config.yaml
n_layer: 16
d_model: 192
n_head: 3
n_kv_head: 3
head_dim: 64
d_mlp: 768
vocab_size: 8192
activation: "tanh_gelu"
norm: "layernorm"
norm_place: "pre"
norm_eps: 1e-05
positions: "learned"
qk_norm: false
attn_scale: 0.125
bias: "all"
tie_embeddings: true
parallel_block: false
init: "normal"
init_std_qkv: 0.0265
init_std_o: 0.00469
init_std_up: 0.0265
init_std_down: 0.00235
optimizer: "muon_variant"
lr: 0.0163
weight_decay: 0.028
lr_head: 0.00945
grad_clip: 0.5
warmup_steps: 200
schedule: "wsd"
decay_fraction: 1.0
decay_shape: "linear"
final_lr_fraction: 0.02
batch_tokens: 131072
seq_len: 1024
doc_mask: true
train_tokens: 654900000
steps: 4997
dataset: "wikipedia_en"
MLP neurons of a small language model. Each row is named by its layer, matrix (up: input weights) and neuron, and shows model dimensions 16-143. Each number is 128 + 32 x the weight over its row's rms, rounded and kept within 0 to 255. Numbers have three digits each.
Before each neuron's rows, "fires after" lists the tokens most often just before its 100 highest values on Wikipedia text that the model never trained on.

fires after: " in", " New", " South"
L5.up331:146110110108121081128149101113071183062097143099177127083168140117092083134160145098104122185127150116068138164106077178153056135152096069186121116161126155147164135114133119078141132170097105165178193113114167131140078131122149111106153109087167091158103171198117135108107134155152113124105094097157151099120140131142153141143121137133096115139109102117088107135113145063172197119156

fires after: ".", " .", "°"
L8.up261:143129170113121133176134142122086179074167150128132057135158117143130127073138145110125105103157108103150096089166085115103112150098161095173114121152084210137212152161098098115174132118161188131143134122202155093151098132131102176130153148118183149119170150138153108176167108164216100118137170115181171090144117065153098130114143126097191102097134083123116094113163163079146144125187

fires after: " as", " As", " un", " In"
L7.up348:129106098070074118092120141097118133115164173121158135166138130155137075136123124121136137155186157140129068171153148096152078116132104105137062105134073094111130186115168148116096133103122158082152170081118154138125113178114142082053098143165156101145164101156078096140118115166120151129145137085105157145104214061107141137153126144096117139102049104102112081147180102143126116097136

fires after: ".", "00", ":"
L13.up204:167085108119113123152154146124107079133134105197088095054143126149134161090095121117185141181099093140193176111123085118126124191159112132175097097100110128132165114116172186120163149189083099120132129167195073117095093109187091157172123164162063169133131127126132094134122106144115129140109122146139134083087166068164105076158147153149106115104128067115164108126147102178164188102126

fires after: "°", "″", "%", " °", " mi", " living"
L4.up303:173094122120136109115149139174127092165122180184127050150114187144171160130083117143102144093151155136115142097180114095060160126148109103043107071084154177132145134198149123186154128117148195104128121169127064137154123131086109115081138165112150189142130138117095138100116121118133111153124113093123152171132145154122089122072047135127199082215159081088144113142089140144182145130163

fires after: " in", " of", " the", "In", " In"
L8.up37:105141073138118181098132124094146120065150145135098210152116143173117125156102144159165112121183128122143080141151159151145101107107129069146033130144152122114130095113119135127134151149124147141175139104184171141158154158138163124128131110159126117115100086061132134082105148120153088075111142122152144096178188172218165122143119076114051160073124125110113106132155178137124093152054

fires after: "=", " ="
L3.up532:062131104169207108109170137076113099159120122186186122108091203150153141106122155132117146120096137151100121103158136153110127131157155063107126194103123131092118103070074198135112115106140113180133163159125191146116131085101095118152109139162141204115137036145125114085126094078123069147092110107167154082122140111141075144065147087155140067135118174136120149149141105098128162077120

fires after: " |", ":", "s", " a"
L2.up417:100117170194130066132147131113108116156140090112138122098109122142142120149129121138116136158129069126142099061088131105121046059110129136146120121180171186172067121071150179176166159126108064152114141116113101204120140158106138138141136184147151163098154094119067153195133133072159110111078105146119163091105129128121117132151136140182111024096124114165127126117117126128142112151125

fires after: " Jo", " Wal", " El", " el", " Sin", "r"
L7.up529:164069110121134091087101112132179204160116113158109181105155161138166097129148129161104134148165121099083150126145128165158139163146118134159092118132108141164163136191100169144127097154175122104036159090084191103114170158095127141107177128103116159146177133119150129111089131133126111148173174103168094148075162082140101126161148133149193124096171124095074125192147086097105106146124

fires after: "\n", ")"
L4.up2:123112096170141111137080115147169132104127111119143104087141060147093126135100104172116160098165115158131184110151123111117107154081131118123171169111183171131127123093114119095081115154150159099117120139169120145112104124117149088077166152091173124190074164118128214196085134151126139095125176180138128149097111167133110100090130133154091107097136140090190201134140134157153107107112

fires after: ",", ")", " U", " United", "S"
L7.up681:083065142152121103180159130141142084131132135105140098103130113161051135119116093121070073072152089115124117084155128152125167110168194123106166140076097180100125150095170116126116123191076098114185158117182143152132097127101070127086096131092150165133146104110167132124170137131103125140102170132160140107076124120132142130147128165152163124205113113166077118159129167095182106105120

fires after: "die", "'", "alo", " his", "ha"
L7.up169:153132226134175092129114094105188177049144096125091112150103124105087077110145137131209132147137168106078108156174118160113154151112147086126078121111109160130094106174117091108091141134129096130127107102120106130137116117117139080116131157146142140152167124166072147166132117150107135068154172091143138068154114165129077090133088155118124194090144154069110122103124168090169199118115

fires after: ",", " F", " –", " an", "."
L8.up624:059159127098112083148104097137128129130092145143123085105110153187135116108141127086152154183150122092103144145138125120128117096135138153128128107144185141149168087088094167072136166156107096156152152086186052115125092106148139111208105126136117088151158110118192149073112049092150121097117156161137188100106166092145084169138144092148149093088138103107136123106089165126156121130147

fires after: " =", "="
L10.up201:207108101079126132119154183145135104076133099128084162124129178157134125107146138152133165164152101189095136138160132104128106035114081120131106095104124077151139120082138156129076153130138116115104169090161148118130114109163144205142212156092120099079118063154139165163089100128126119114149101094117146146168097131101167143146091125211123113119123164148134155160130125125121121073084

fires after: "=", " Los"
L2.up618:164132145144079120133125121151084123109143109115092157129082091121099152206151177143097108173162084102113142076128160146189169154131125164149055138102149097138164069091113132118148133128082131190129159124134128095148109143148109135107129133099154138103132119136123061114111123127116109183117148127194088157101128150148119122159115152069146188064161189210128085115132123080138146146091

fires after: ","
L4.up560:094104163061116159143180161186113133157160086140059146140124119139101160129109151138133181141108086131138212107112133102111136095112109165113132132167207141151105121068182119153141127127109122138148158121060128141112101117106165140120140156145110139158116123117180099147162115112146038169142160185153141146090132094103143136078089132124118096104147152186176103110109166082057142142181

fires after: ","
L5.up704:059158170114083193151144136107190087181160100126142127142122116140111117154151155086128183107108100169134153078181117122115132110165110128136151095127169163115112140078111125105105116117080216135133148085162084143118171132124133099141142114091115224127105155104156141156141115101129204111128135158123134084080184120063087129143112175089184163136135091165139157114122132130112152070102

fires after: " |", "°", ".", " \"", "|"
L13.up545:123112154068067100131119081108074191107106098100126108098119158175134134109139167102078117114077097090094122071108117119109138057141164153062075150090113085138148128121164093117159170089064133153136192142157113038136165138151124142191092169109187111115135153099143171146165103173115152138109171179162155072133114111087134122148115169155139064188124124092142120184111107165139118140188

fires after: "–", " ne", " Ne", "hi", " di", "19"
L7.up309:171165080096107129191136152106100132101141126090196105134116168116121160132145130125101123153121139166071168144188109170123140136151081114101163164126065111135147175152133060150083123159123114040211123120094165172155160146122064123096116135120148171126109176139140170170120155146152168159094146142110077128127122088077141175062191101115124125068127094092092091160173138109119193107079

fires after: " in", " on", " September", " August"
L4.up179:150132136151083149128183130139210102119123124070112039092139148132129158127184140115058116181168109121084149168140139110105137153113132113129114151081091156163151098138152185118149119122079165183187107054155114119161102130115163134184087071085128079166095151109111155140135141156112141137112186153158125142113119071196158095114133144081185087110079134089113150077150119085097166093130

fires after: " |", "–", "t"
L10.up70:153157114127105148109147127119132081089134202122130122087088055165138145189141163102135121128155143136114138128124102139166179135105078101141138158108148113126081120102172137098088145102112128178120124142140137152124110132129077105086101129176098155076113149180140141111113113118175127117126131144138147136146140096080113087126128138196130180169153132099144121122212120110120122110202

fires after: ",", "born", " June", " January", " February"
L8.up602:138117162075063111105076143064108098136156173089109128196134081145138162100166121087154140138119121128089141153134103200141138131123039121068125086147148155132140154110157092095143107108102066180156099091136169155132086164126136121089116110133118127092208148120112146176118178148102162105154141145157139123132144106124102189081191177105096156101093124121094119138095192128134163148134

fires after: "-", " (", " \"", " subs"
L4.up394:052070109142133147192128131096134113124095167156133123139112192156161101103126087077144158118131187125121105095128142172114166152149084077128106131157172085117118125055135101230139059116130116121122071164141063085136131090162184128179086111101108149126110070144199175138122129144109152108092127086121106165137116069128126175168061110118141158128116142106140059139153135119152110118196

fires after: "-", "|", "by", ","
L3.up68:122075150174104106160165175142174152115111138103120088132145073154143092099108106112130081091163157122147132138173182058124168153147122123125058159172124160136107137126143048097201117086108138135183166108152117134153104134119158075137154100120120172077136078115133178100171138170195170105148134069139110167064112102091120142160128153164171163140092087169101133157083141160144103104137

fires after: ".", " GF", " L", " GA", " GD"
L7.up315:156148141142095100116165092143090128099238109125108128108068148169131184159091083129127072148190145107147111109142125101141109169148148125090142127140116124135090160108189137131157131185153107136102156122112137106088149091170110151106150113131118122144129122142151149099136130169141138122165111094163105131102120077116091132127143123117103070184158143128136150162172158115131107115235

fires after: "-"
L9.up553:148146141105139141128136165092089119136155135123098196208113127172129087107093121111167117142099118150120109101068140154113138126141140178105141157133136050138118074116135140170098132111111082193098119138080133151109102177161150095168138066154154129152078102088144124083165169149088136127134098088092190143171164157139134131137085120094117126132094139159079143162145116147150144218136

fires after: "–", " se", " Re", "n"
L7.up421:147153116133133220140187081089093156185118108076072161100124090090130113098160097141079118153104153119134159151079116166181147107127162174111085150160118074096110117136142055109171074099141127190125156144114150172132077143137070123100107176148138171141164144141139178102157110121118167150181135147119141155045118106107126149146114101141130142065117164093114125130139127136112108111198

fires after: " |"
L4.up76:126105174152165169176117109104133146185132097111096093158112169111131127165125103177147242160141060108108110084123140109108116143034134113108182119114198168145077193090124128135187177102101108166169122166159142173122099084185167125145175175096093149135115124093124091090124081090144143150168151124139114108116136115076133151149154088106161160150202132126147120150129091137103127082131